Part of a small language model's weights: 11 layers, no biases in attention or MLP.
MLP neurons of a small language model. Each row is named by its layer, matrix (down: output weights) and neuron, and shows model dimensions 0-159. Each number is 128 + 32 x the weight over its row's rms, rounded and kept within 0 to 255. Numbers have three digits each. A neuron's up and down rows have the sign that makes its largest values positive.
Before each neuron's rows, "fires before" lists the tokens most often just after its 100 highest values on Wikipedia text that the model never trained on.

fires before: "\n", "-"
L2.down90:112104100079110182144185062186144129136038114191129126210163101117123059142141109088116118137107117141173121083109112123139166173156192098121174190100208131201148115117067140152120138153138161145174112176159169158122107152172138138126152181131125124102170158159105130135120127169128024185123131139132150144124155128135131117111138122133126175120157079130165117149133158133123135115105105099132133078111154114070130105109130119136069120139152103079120145133130094113171098191097077

fires before: "1", "2", "4"
L5.down321:167132092117101140138092087081121096155131117083090201155169167111128186114164161128121135163108103144173203104177150118196131132169118137149136136141124129112174180119162086163134068073132139192125134121095106167179094140195113176113092105200130131120129145151098160078123194116174166186126106125068167122167101154087146151175139165105101111133113154111190149143119140132155167100082121131139145171073107131127106125121085136139152090128119103159096112088145095169082183075104099

fires before: "ed", "end", "pt", "e", "es"
L3.down454:123128138074058163066115109155148138132155108070191112148157167123056084134201089184132134149115128092085139155060167109100134045084092103178149135129113125154128115134118117104133116151107147129140124087160130100128140122099127110128139089155119128143096112097166159142078106134077078149114103126102130153103105118157186138117131187129160102063113119135109129147156103122153141069128150132136132091111159085169165102114068118186133174138150097125147169050064077178169155123210139

fires before: "c", "k", "ia", "sh", "ie", "ian"
L8.down201:088113145127085182102153144074106113163153144088092066146195094125147138172143096104115119115105174160150165136042086177122158186112100166189175129119150190124139089134158115146129071124186136143163121094176102140076166169154141144123151138102120131116107082083129164116101176090125133082107145109092174157138123168117079142136143077097129065124169151129123155118131092158094138152136105127134130107166133156122154111175161078158128123161146142042075091197154132069169102091126115

fires before: "ate", "ated", "ation", "el", "ce", "ates"
L8.down5:098073125099136120128116114148147126159174168164107117121213112095173120179130059160107125136153157136116083104095130139100152091134135150113138109123185142151149154172049114171121090098112097144156166156105176136215084146184142092110162094073141132126169080124120093104128134136086121079139090173132114123090094098091090157191161104098117129195147193112133110095099123165179182124162152182121199092107125161139133129053125140108139102151100163145176119122125082121102132148144082

fires before: "her", "un", "on", "ission", "and", "ry"
L8.down249:125164162148138098179111131156099103125166156118152128141109129041150165127147098153103151174170130109220115152130071104134115155064130156097118108126124126155104176120132135110146126111203116089147111109141109156098167143105153142134115116137117090117096118118130049103136109105155122141127104103067137184110108132132126084072128151195174111095145132034117117113149151129041228127147101135119063091095128107132150161133142118116148028059162145154180159135121105118133153120116112

fires before: "-", "\n"
L2.down107:136090093142119138147043103185104127109099103147095107139079087120091098158115148148121112129167091124140104122105144114128165150156079142137141137164142135171120110122115070160065163104143126069120106156074089116089081174115129119126120154170103082128065144151132171061092108144097106186132104133145054107151131162076075112092078123131134076108138137132187098160186121071083100094133147114094132159171144054136055135112107086176132108109053111163123140083112119150139151108074107

fires before: "ers", "iew", "is", "o", "ill", "i"
L5.down339:105056107146153137094082101187149139115095135056101138186167140074110180086160112201141136125182148123126098124158175157160113127097108142137125125105134179082101097158105112060156137132179129149102150103147094164057119149129155158139146087106078136171177143136136135159150127153107113151208156079122173129149108145123125178125150158070137161166103064128118121079128101093108203117143161116169154130182116131154123119131117077089132130177186118183121101119118148108153184099183114

fires before: "ge", "it", " with", "uc", "m"
L5.down196:104094167127110132143074160081126166148094091081155111131163088135183165160078103150104128195147128134096196114148122118138067154126200105090103095111124143154155097143150131097133118133118080155117084138158147179116133162108133120114095147105133152159118187075102107071161121045117124108130157146137077192072122157176091052190083166122148098135163156067130130129108114116139135155136136130140132099144097155094137074091089067117120166121164072110167149128162171111078144196128128

fires before: " ", ".", "2"
L5.down59:131176100128132133147132147126128183132117187089152091195096118104106132158170151130134116138085071118156131115146099127124154138177152151104163153148119166098183091163153119140155133118131163071134160164090121152189146119149087127166122157147124190141142156124200157098084165149097121106094105125076172136147125187072124072101171120192127114086095181120107100145103148113118111101140102118176130161129079069195094218115164060135186123084157110204127149121143093175144117151127107

fires before: "s", " w", " f", " m", " s", " n"
L8.down429:139130120170117152115146110124113098128070097092187077100185199148128109172139153099159162145090111115165113197142136054144124156099197137128173154096135116102162154151107101171108160099152146104136060100136107142100062098141104143088167113127114124063141125100095124091099165166106129148134119129116138136058131145106098078126072118045182079110131115108149119155117100086108139157166175101086125134129140088076112126157149140170098174084117095116132203080159106117124187169083140

fires before: "ed", "ion", "ing", "s", "ants"
L5.down355:151178100089145127127143167115183120198131108158097109172169152090111099161088133108112237124202167113121093107185098155159170098130097125126126144149134104131135117127120096098170124181139107159077159184113105115071119097051104158101116064097145166089115159123137125100114131175181063181053143171157131100125200156163130120103144121146133111108141110176105177135123118144134098126142079138178131082113153103152122122137107134126083112102118091178134069117147118157148114107191117

fires before: "\n", " and", " He", " The"
L2.down490:160080137229150133114107096094161117191117062117115161130135162132073150100126084104128164174107117146118154182109168086123151092167147113133125141120095070130109149053102127190132147098118065166163119097076137112125107127113136110130141090126158193183141184124117152195173101122130174069141088145103120105087152177164142161114122109062137084097130091073107171153130137125120121120157160107107167125143108110115096183107079165140095122115074209125158134155150124112157157102162121

fires before: "=", "C", "P", "O", "H"
L5.down581:192132152154109151104129138049121180118192086129111102127153164140095137132114129174118070160139077146125152093091112136057139128073143139096145140087104149136168116124095158156098141146140140160131144143161124098103109134094140113109109125130121104092178092089167100178145155115079215120189106123122116131065091194056117132146135123073137148106133098105095160186085191067169074117132166114160140135134124104101186120171108097113156120186091126130104140066116124117122141153215151

fires before: ",", " the", " there", " he"
L8.down447:140163107084113090146097161145167145116155131139109100081168052148066239121157145096167110088092120170112091119088161184131125094131169053085139140116160128145187096140108172165222137138089114158145147144139138102129135080179161146128154138139100102105124137113122074106107149119146088110058108079095112140078138082176069119126121146093136096138144176113078129114127067162151134103114108179131109120145121141071181132136095128117131125127163140176105182149139163083138178119147123

fires before: "ce", "ces", "ced", "k", "g", "c"
L5.down322:146110135180124124126175084106129110172197123122107100167152131110118159076095179126076083148173066173178137048131150132101199137120072141167100126137132159107084105128146028102160153112184144107119057194123166130122167121106135143124152104116139143130135103078176088124148179139126162124139166111165099148153163112131147104164136111154119115173130173136124080091113124112156135113102111129200168124099138134165136126144144125171145063125109109091085114147066100071087164095071114

fires before: " |", ";", "0", "2", "6"
L5.down70:125135159129161122094132129124163128167138125179121159148099107070156116134132101131099150092102129132133113098105183150119095109137115127181108156135084088147104187095160183144101115153145146120124101117169176158108122173151130164072121225094149169123123074150100163184126134124107129170121121130189123165190113166161100178125134112189089151162145076072148095212096125104116168183171136099130115078132182122153122123130101151120147145087088180195116139153072098162060185159159126

fires before: " a", "\n", " the", " an", " born", " app"
L5.down610:055129085132117128136139077145089165157076171143136133112147107180099098151110125083099154151133119165113121147163166152100090141114138152123176210110154116116151096126100157083163174131114146113122135176111148095132177114144097092177151154132123097116123167119044137101117178192111136138139094120077098150084158131102120145115139079143112163087160069071139189136161142108139118105104068123142111070097166145109145159178172098186104149097159104156034115206152109118122098095121081

fires before: "ce", "ed", "ation", "cess", "le"
L5.down134:148080162179082070128149106116121122131166123109127141111147150135098106123132150129121131106157196121133159115074186114101076154171067121188098159162125124192080111159131114089124116045183160135099124137139080109161099121172150135143107114129191143107169088148161146113077098146146183157127049149121144111144114085096138069106115120143143054082111114129087116125127120148184153107118152071113159110113114125092087062161128159110177168104093129150140154130087178048104091099096097

fires before: "=", "C", "P", " of", "S", "O"
L8.down131:138110081085151177075150142113099166140121105108157155142111103119128172088119135136112156169130142110037149061124105167118102124157137103107083088121127129098174136159172124085215076133107174184113144129146175180082184125165138151137151177118141157127113214100070091157166141152145140091169085092109125146101109125101096152122129146177103157118106138055121157100141163109186131109105088110126122087071097110077178145124125102158112070141079161142062098103110150119097143089134140

fires before: "ent", "ents", "s", "w", "m", "er"
L8.down137:139115160166154057112101071092125191124119082134142125096117091171069081109115075158173125148096057106178101136075131188127161151144185158129143108115141130101157119113143173124153147198091162101095125103145125135092083079108109087181174145154130117066084138128161103126137108162065105134097104159164112137129163168098082099163110128169141147080129145164144079135217078105123123116128121149098189146101113103151129154135101132100091131153159074074118090113128134124133125138055081

fires before: "one", "ury", "ral", "er", "re", "y"
L8.down192:071147098128130117148076093180153130103108154128164141102143121120137074079128130109141113144120109106127118105047090084138144116042111139121075158124158155161188140143182081154152146177138123140064135088071090077162095187130138149143134079124107102053125186103144104137126138091074188127123092153126111152145161100079115145115123095063161135123155091084117205166142135108106164100107092128138115090085152097188166140116087086133152175145098104166146063112131089115164138114148155

fires before: "\n", "-", " ("
L3.down417:141132124192163149096151108169103111129138037087160140167091157170081242076129141117135079125112065119113105167173200135137149131177155119111151129087072099144131184091122152102119154126164161153161114127132108191152149144104157125173131103132116144123134138100105052142170190129089175087128098115129143123070195155126162150089131088089177092125097090140144164088080118159120126128173088150084129122165112101137153128085098122087089132135090128114119124143115133128185097091127148

fires before: "-", "=", "ublic", "ian", "ar", "\n"
L8.down590:108095102111162130123104097149139090125159129143148114128168160108099097105142104052103102164086141110137064120154154092125178052147117141148132092118131118070093149131124115114063167090166065106167173133125133117165162170147173126070144148165087083142110125124172122130070157158170105149166076097105079124129217142132075111056124173067075080151087149156114112115095187116158146163155101081096180089116100135132155161094164141084110127094148135131161113101156144117128093095157101

fires before: "f", "end", "ath", "ong", "pt", "e"
L8.down70:093080103162130156130160113091123110112142168141137125172161107105216140148110136107167129105095104115111122136140128131127134152158168116079129073106189146145113176123177109074098053167090115122100122093090145127092198128106159142045136133142101188171181112142107113179103123123089125135147070107117153120089096088154088111155129054124119141106149113157184135102126145065144110122143167089128153153138156146167144099092045090151161070138146150151146088098159059127176081116149075

fires before: " of", ",", "s", " in", ".", " was"
L5.down637:144139129093148085077107159186142104136133123138120173126094142086080116154149109128085173076140233144187127093134118079179080114167117126106157120099151130108121139155144115190122099107177040149137136054154153139167099180166081143184158126164139103103171192132103132098157106151140152131142098158090126106123121119135105072150088127093149132150116123143108132145162100142128135088103140073166161123081141152115128174131196087121114171077143110080154160144127161165150177143176056

fires before: ":", "ure", "y", "ies", " of"
L5.down178:109179136082161062128114130112095139091125165162167126056131166087122101156077077136171150138076114116132164164138104057125154184138123153127116099148132139139123171125117151093105165177185175083133119151056107094140080083121119096134147149140182117151137127106157135122138152166140163109127131126115045115123101099161128133127139161069136093126049175107127193152131126110118173072156116070186200134133151090074122139107118120154085088152156113197114192159114116136124091104102136

fires before: ",", " and", ".", " of", " in", " to"
L8.down373:124118113131102129180125163145088128141176079168107173121093141064155138190082167145115107158071102060155123084170108116149111087164112150146110148166101157153110139091128127077087168150068198125141112102174136141162097126122204172100127093147126151185063124121117150147147126142104155106140164127100103150113113132122127089113092148086216120153096183156124125150079150106133143113153116078103144133107166200146125135093123148153156197104083118144086135126170128136165139110179033

fires before: "ed", "er", "ement", "ing", "es"
L5.down69:105209109086081137064125120104130101225104109123152139102072100084146156176133087108171111090151138104182151122115136112079122102124162138076135120127167113138139164137135130143153165107120144129144080172108172131120115140149162121135133143156088095086035108116186110162080101191139089136126144159212114139133096111167151069098119142109105124191128088165141155149138131128151106113144103059155126103159121106169097118145096125110132174152136089105119129164173107121069162075101041

fires before: "\n", " ", " The"
L2.down93:117121122161141066250133142151090196095089123100168166116108090118091163160141105098086137121132095160123155136119168093161156119152082175154118161180120110160158143145109113114143149123178121125161090146065118106160050132162154154117179127152159178141121113099161115085121116099133113111205091112143117107050166104162138156170114144164108118167120066070102123121121084093135073133139142174111088158150132164172138162111134160215096093113118156130118084137158118143153103116115168

fires before: "s", "re"
L8.down427:105113119063110085126100133132146148139112097139054102069153131206097081096090061076146178182111108121117117172082136177153113155099163151094088172113153094119120131098145080123155129116091161111069086130127046192123140133118110144120102104124141134145110097096130135096093105134162116120124094100138167118121104178091090106106075103125175215180128088105079176143102132178088174170175108165164127087110147155107107125138177115106130114117140090123104091146132094097111165178102086

fires before: "el", "ia", "ot", " ", "ian", "il"
L5.down15:095115058178095132142128119106152109117144116085102074159144051128100069145153118128137206139195129111094079140134117139125137151133174085128167088135184113053132051178148131138152115127096179156125167088110147153151154177183076127135068166153158174111095173144120076108074147103117137142154112129094103154150176140075143102131120149108124101114153164079151096140131122087143137144137177130124094069103131135152119127081183161056133135099083133128101107071121164138153184110093136

fires before: "==", "===", "The", "In", "A", "S"
L2.down343:125124088116160125170125104091141087129113116087212149091087109131054182124158116126084145140101135121113152147126137112101141102183145146175184108142160121171138165164137170093145150157139086129190112131066124133123093097118159141130170137161094054126113139123184104195153143081106121156172102122094123117085209178152162133122166107055146121129097151156119128171043115115155115103172148169095153110139138121128174109144072158204110124175065108146085120083108103129166101122134122

fires before: " ", " the", " add"
L2.down200:141140141172138086136149194157130097135094113108147155130066151142083166068113141138153159090094140158126142169191167114181136144146093066133103156147124107144231164112151122170139122088107083166045140074080101094157102134131151157200099147164129138148069130121130198151107182101161151063162103120143122128094110144160117132110144105131122140128144124081177109069106123173132131097089149118093150110090153107159101177110120125084129082072088175144183100091127154138153096138124166

fires before: "|", "\n"
L5.down278:192133095119091071143143121118092135114107136116100203127131143115153148198129110051043134119128127120097096128174130057142112116145074123070081147134137104122165110180139108111187106153132124149096120106158111142121115175100128105072111135110110081159139137167105173159123108135098081161099043134082112065158132087062114074136064132036105096120132116129132123134129157096116081095168173126157125158148047109125099126114121116155129109150160123133150120111151090098114167073133089

fires before: "ed", "es", "ure", "ions", "ing", "ional"
L3.down97:132140162161156145147172101124188075104159089099151188135162072074168110145099159169141067152116155102134139128116090076128101111122157072150085187128141124150128118090108099116109117138172123163070099148069134104153121128124141151094157074137147157081214188098153103124169148138200141115139152099087101167133138166109162129161113132125090090094145102096097078184122175064149111107139135108135135110123110152102145144069110165118073132042161087159114130145078131053118107106129130

fires before: "==", "===", "In", "The", "A", "|"
L3.down405:166160135141119146128151117130075078159130108141169145139085151120096143115138091122119134167116110181082142161078164081071186067152113143150169171199149100127137140133174121136100116135125099171178120103137085083104065122175117110139152171134148131089171126093180101103129154127154150077150061147113156148128119133134199116092128131046143130112059159174170146152076083127137097093175128141141134139144154118043132095175090136148071094137082120112157131098145112119176141174127058

fires before: "st", "c", "f", "n", "v", "cept"
L5.down302:112131129164086138132092150135137131167114133118114129106187088131142215154144168157166131049101199059075100179131141179121105092108135127121122128117187153093120078134151161166172127136174118115080119144125158084104160113117186095098130137137093111155126122128169205170131112126126063112121122120072182096054167114165135095110120168151120129082128146086088070128099132071114140131141099124128138119133073131080167127066116086099186148170133115154208096087129141139137129102133099

fires before: "e", "qu", "a", "x", "en", "lect"
L5.down544:088127138210123158147131138090124086114138099099109134138125082126115147105094175096135092095115122090136126082145076078062147082113134090098116099114135159090131127087192109151174171177123130183132170075165157164149121168102136103179102144114200086144162162117186069156055153179134167118152096133130146159121169119137155129193160096085148078107097192143107151120127100092148126142173151157136157180098143188130121165104158127130088096125145111151195143176133128190164122141115117

fires before: "ed", "al", "ing", "als", "es"
L8.down408:069140168113169145091075100093055107175083136121122103111168126095118171115147105096114081140128113128075156108106165087155127169098109150110107063113171074127134092135144134097111168134157095155093138071153123127149135132139077121175140119118110107063069146115141141150144110130118140093116110130104138133057139119170146110111116114124183063199108129137166122144160148142147102117150123135152079093095108074095069117109083108166161122064153219136181067161117075071171083087131121

fires before: ",", " he", " were"
L8.down587:160076073127119099109137136118177106173097119120059152077124112124148204121189155105125157124114095155097132043043072133127124134074101111118153173101111115136152132160145171129088145092096098141130106116100134122206101113106141162058104136103152150127174144128143144101183176129109083082176132148078094150110152095137152072111100107152200163088084127129122157088134126161142157129168141138148138122125182058126133119209167104119124110166158136148115129102109143087163160107104076

fires before: "\n", ")", "),", " (", ":"
L8.down16:035094115135115058125117163087129145114154193174094139091097153140161115100125092078123114194137126145159084160059201099109137092155143081180160179161162122103098128077097087138130108132154148165063145142111180115144116158115146096179110139096153119185049096114114145117081161127172167109114125123131115136151109171122055093116147173164118122186149088103165152099089128127163134087145115178110114136127146121174175140128096154093109165114125134189135127146135116074089093116114103

fires before: "\n", " The", " B", " It"
L8.down510:116131092126103139137118072104176156160129153121091136121174141114152203138106125127141084134156123202197118177000096095148168150159138077105142108135154094136099125117111121121103142140137096164166186142131163144141089129176150106145130141149146082138136180125150102101172101139170100196154073121103134150033137109096120140111124146061164151124104027149096096126174095092116108146160133128108144116136136167121119098078122088139080049158136136127107125119121139100120143116121155

fires before: "ent", "mer", "ents", "in", "s", "ic"
L5.down520:135130096191101125122203141174133210181089120133124143093139163183169174136111050112146136139126125147095122115138209157119123140182095160111169155132109134077143122114120129172144086158058164151131120095129148123103106121081133106130167115095120174148045123092138091159094137086049112100171147106125084094162136143128066139148121130125117128070118138138174115130169062108064174139107098153175119128159108150141143115112082101076137133128198121083111153133139148149106194151147152

fires before: ",", "am", ".", "–", "\n"
L8.down82:166140093101142187131171173082110118192106163126117124151023078083140088158191103059161134095158134084125122161121106100147093096119121137127113127134078087142108119058146133100123143093100125073128141147129076080197107118191160156127137160116149172139164102150111135091192103129123124104177124112141089133177185102134164147103144167175110164101115117148132177155096129142134082123145126112153151091126146130170178133172165121092112137116078143056153101158120141138079193093108088

fires before: "-", "\n"
L5.down507:162081164211182058118104143137163137159166090127116131092110136098101085126141105165127123090139115140192150112138151171122146127201145078077144118156206084140080127089183147134097121117146128157119127037147103145129111168123144111086134110155125146074149133128120160060114106167143172125104123120126069169085137126077100104115123149166059064135121151151151174119186114120171088145112115129066097074108135121192146128108143131113122135110135155151134105093156191103172172150123082

fires before: " ", "\n", " S"
L5.down274:123126172205079108104118126154193168150152093123103150116107116095020176126103153157182132180124064161149118133125098115132107124108080152116109123168142130135110156112176138178174085105154158134163139099147154105137064149138089119100120078109112114192119097092167082094117156151159111158217126173180146094113152124137147141078126120076173093100103150116170090107135068142073135121095092133099105168135096138132160107167083143156106111128177122120088126138138080156083102179145168

fires before: "ent", "st", "c", "t", "cl"
L5.down543:125142134131062117079157094176131063144155112116172197115184082146109153170134170082132119117113142137106139142145161189092130149125121161089115102119114110081104183134163116155156079146112125119126129087106171109197157053109131103140080157154099210091149099188172151153094136090113137139115118165150132107113108024038145137108128082181110085119143133147077079120145154102119132129108105125130081097153103138106097120068142110147173096159125156168142137140186144163151129134127166

fires before: "a", "en", "at", "ated", "e", "lect"
L8.down65:122073140154105153092149170121149123183150095135124151132149184091133169183022122131123168148112193133117091151129149111137100085102180139128118110164098108164140156115080107135148168186106151182141098122174121143174118158142140089137122123106136109180150120107173147072067120138127164122132075111123127118122173151102172121115180146137106167137061166125075120132072128101101136115136115195178109213093176166124117112134171129126151147158124112163170126174116149118231119185138104

fires before: "\n"
L8.down122:144104132127146079126147127145159110154139129118154059083142128178103072134149121108134144100152110127181100120114122118132183141141045087080147165168145079149142185146120123121147150142083119158150142113140173178142076059135094103109176144108084128112140192075123177165175158135099107127069129146130155168078150108169126150080116159018103172105138102122122091068160128124111125094101049152118081143108106105100102132112149082083127135100104158124155170137146143166143077159055139

fires before: "ing", "es", " not", " |", "als", "ings"
L3.down566:063098135090140138100186130088155126141122141096110122157138111076154120100126091216118093141142188072121129090100157114142109103085166147096108118190164113150090118148178153138093153069141085129108152156130144124162149121122125095108147139093117091125159176144075186093141128142104166120060128100189136202084171084161174124134107116098147120141138087169165156144157188199166099085116083199123154179162158117135110121091143160126121088113170102107127155126082099121125056105111131

fires before: "1", "2", "4", " ", "0"
L2.down46:171108182097103129112140139091075082116136140118109185100113101102200123104089206145142100116157099098108107113080164096146178170127150122141143139134132101150099141114130177086109111135111121106124138039157180035146079140168133143108099125054095125115080072133125109152114094132164116138153177123134101121179081097137141134155103223132140150135202124173145176126180104151100204101135112139133145101151101077076146125130068158142096154105119123105098162153147155085143146125137110

fires before: "at", "ite", "om", "ose", "o", "is"
L5.down471:109069159159188107131129182201105162139174132160166088193172096150117102127084095110126135132156164142103125128110100147171083168115121148172070202085145161111105112094125091078148102163115169150101166156118149116102121148166133059210188117152150130174138136066141139134155154121088116126088074133140153065102143085112110157140136125144185142144160162106125145109176145167121182102193118113129142159088151172096134168103126098155142087173160078173136125173114152152134090156117110

fires before: "l", "ing", "ation", "es", "e"
L5.down466:160169097133113159101178146130117160065099131155151135109089170092092132156113163078151117075110121135122100141115148161187131135170061155136138110134131117118042113123147169115160130133135109142113163135106073110109177210203121098134168077128128045118082107084143191107126139051148082164149101086110119199096164118154149074130134168105070135127152132138118163146163124093131108142112115150116117135095110112118099142079122133127112131171112103209091184079183145122171148142160147

fires before: "al", "tern", "ation", "b", "ated", "ity"
L8.down350:118153169096155131149132124108071183128115105106093062184158137109109114107046090143071132174133129190119123113075117141078136119121126158133113108135161136166074104163130149117096104174100148138147109077132107123169079155079129150143100115125112109144188135147145141113121123157062125140123174138080164095105171126130149156188181199068191071134181117130131110125138174138103144123125127134121075096200156147181090087044137072097162089103142152105116137120095142088108154175144139

fires before: "\n", " He", "ess", " In", " She", " The"
L5.down451:152129099111119184147120099077149101157083147135157095141204123177142162186097096094130126128151140120141166158055181136161089131155158093177082110132138100153115114093108132115187143138167102136191188161115177146139109143203114124105151165086074146161117126097111108159167168126141159105137109100078134103095140157159138131130094125122063086125154036200079131144182136133138123105178133090170140172106191133123165112122159128119114117155180136171089093131178119099157175105151100

fires before: "g", "ad", "on", "e", "ff", "o"
L8.down315:105147102164054130109156181124033166109097149121133081151150136132156122072095131140096160177121211158176146121100097148131140047113137167135140096132130103152131147134140138122116151107172086140112113167173137142136082101154082124130149112133117131066151158145223142096090114122095120123092146083073110159095078126113145125147161159133079102138154120118109224140123084154142148105145149089141133131151099147173192160111088136043118129142137131165130193118178139129100189154096141

fires before: "ed", "ment", "ly", "l", "er", "ing"
L8.down564:205145104079097145113087133145100169153138065093123120139063161108085063183104103116092188124087104094088098124100167119115089135111152137138133129119151106100155159157170128143119144137183158219165096118128134101109163176162081160158155065113110117132181149126136124122132096123053090082156116055136070130079092122113120108170100043123097144097080109131164150150143110129085110154143106111126116105118154134139128077073150109167164138112120085149102090131129124120153175165191112

fires before: "-", " ", "\n"
L5.down424:057137067131060109102132101139160132087153160057121173142125127090151122102102121127052104106130111120103091149113105158147147197147121105153115160138131140088182144124136122142124109117111143139099187134096130160154148169071168157171083131136091150120095119182153116138128107106143115129132142154121109108117142105190195115138154178077163087104119174112219122122148122167121078165175098192150180087110046145174135085076130149107073135125139102072146130078184106142135125111090151

fires before: "ated", "ation", "ate", "al", " of", "ed"
L8.down340:114126194152154156086142150119081163137143131173114215129121122109090108020145085148126136074160146100108122112102149150097157099155127104090110106130138159128106150148167134135090152139116139124143126158167076100150131139108120131099081107140095067101157126075124088115118166161098169133059084130142097136096152081153187099150150137055185102086129107098182141105131119120155087126144120147083212159081136194107104101099136145118186136103130053115114084123191103141076108100125118

fires before: "ed", "end", "p", "pt", "f", "al"
L5.down7:073095126145125167116139116132138151111119179094123147173134138118046082091208106084130128116089167104094175086142156143184126123129163076159167144182149125134129133109092188095130062162117151090123108111110130109125106088149106185143187121195078138184109077087118139151147081118113124129115132127140159167125102134098129146113125102165109123141124174116103171154129067140100133127144072056171181164154122156153131126097079047163115139195140121159109145136123087134119122083186063

fires before: " the", " ", " a", " to"
L5.down46:183191124106066154126172104170184095168127088128079120163208202108131175142128147199064120140144191067160081062134142133148145094144168149132151167182169126107137151130162068118125113117133126122126122128185092136142146116113099091153059087128112127128161131073128139140133203117098110119176094187164098124144101135090162171143095126089124102137123191140103102117129117129143089083127111147113136168126096129137061127104148107187122116084098106139062139122108087136116123121098102

fires before: "able", "ed", "ated", "ate", "ing"
L8.down470:091100132135084137114103159151081068153109115152136082071128106132080094092103097156110124088135175114156180143064179093147146176116097111167089150114197111101148131179116147136159154135121084165106104097130112149176161125111212135117110070116072141176099140123162114127087111149158094096128103112135091213092186141119103104124114124095158119092149183147162152086144131118172101108144128119194126141157194066114166105132208164117153142145095173093167129183140142137089102138154123

fires before: " |", ".", " in", ",", "===", " for"
L8.down299:107149117128125134126135182128097117120152083130102132040064142103149170077125128164123153133144118116118121140158149104130090091154071139141092129185148189071131144103144126187100164150139128102121139100133153147147141112115109156122073110115117173103160103142135120146177119184111136132176119214110102187155114183182175129153187131082215171113145081170190178131127112126135181079118123108178162155167166134163120085110141200194091131132077121133118104092153145164081106127126104

fires before: "re", "ision", "or", "ided", "il", "l"
L2.down344:113038128127112121176138156186115111128153130072077044091177150127118082167121137158101127127141125090141115164166170152152134135199139123131170168136099208109121127097096112141158156153076146134125112142137152115109130162182122110171121114204171125112162134128095135130047095164132091149152102168161144094134114165114100190125149092135120127144129152141143147168160102133143156093171169094103132157180124090155201112155036133137140125161089101169087183140157137114094149149139064

fires before: "l", "ly", "ult", "ts", "il"
L8.down389:145150178184124118124088097076140079106128077122130176107161139128093093166173108125135153172223102110117110113209134137144160138112164115137100087179137164151113118102115138170133144095137117149100128115116105126098175133128092107126138110119137080141176120149123156107077165150106063183159168122111152188121166144116142137131107159186092133111084122118144162066171168218130133089170142158131209069118113155163117112086098103071146140121049081179082117129167149112134113112132103

fires before: "ition", "ed", "ished", "u", "ant", "am"
L2.down136:094049094166133116121106094083089103153138133130118110096118130126162129144191082117127133084171145086107138158171150097176133116151131124121150154131191154130101130157169115089126116152083049095089094170141069099137129178128073083159191133105114134181131137098143159135129133118189114107122104113164044094071194133159146098128185110201124149161102085125204132150197127123143095100121119111100142110156075125100142161110127082169129095121137137143144153067112099099102092158160174

fires before: "\n", " of", "and", ".", ":"
L2.down497:086133113148124071098110125217092140090123132107116151109152195091147120102132111081063163141109135116136194099141195103111099144123090176169077142164105134060083114117139174155107108161141146145165149159122147101092165150119160143128148116172166094098154145090165141146160185090158111109135146149118111134087113104204103136118168110135129178172155071112122144089152140145127114022121066165148161126114206081127138144119116102129147132121150047103144138102171121079168108098147137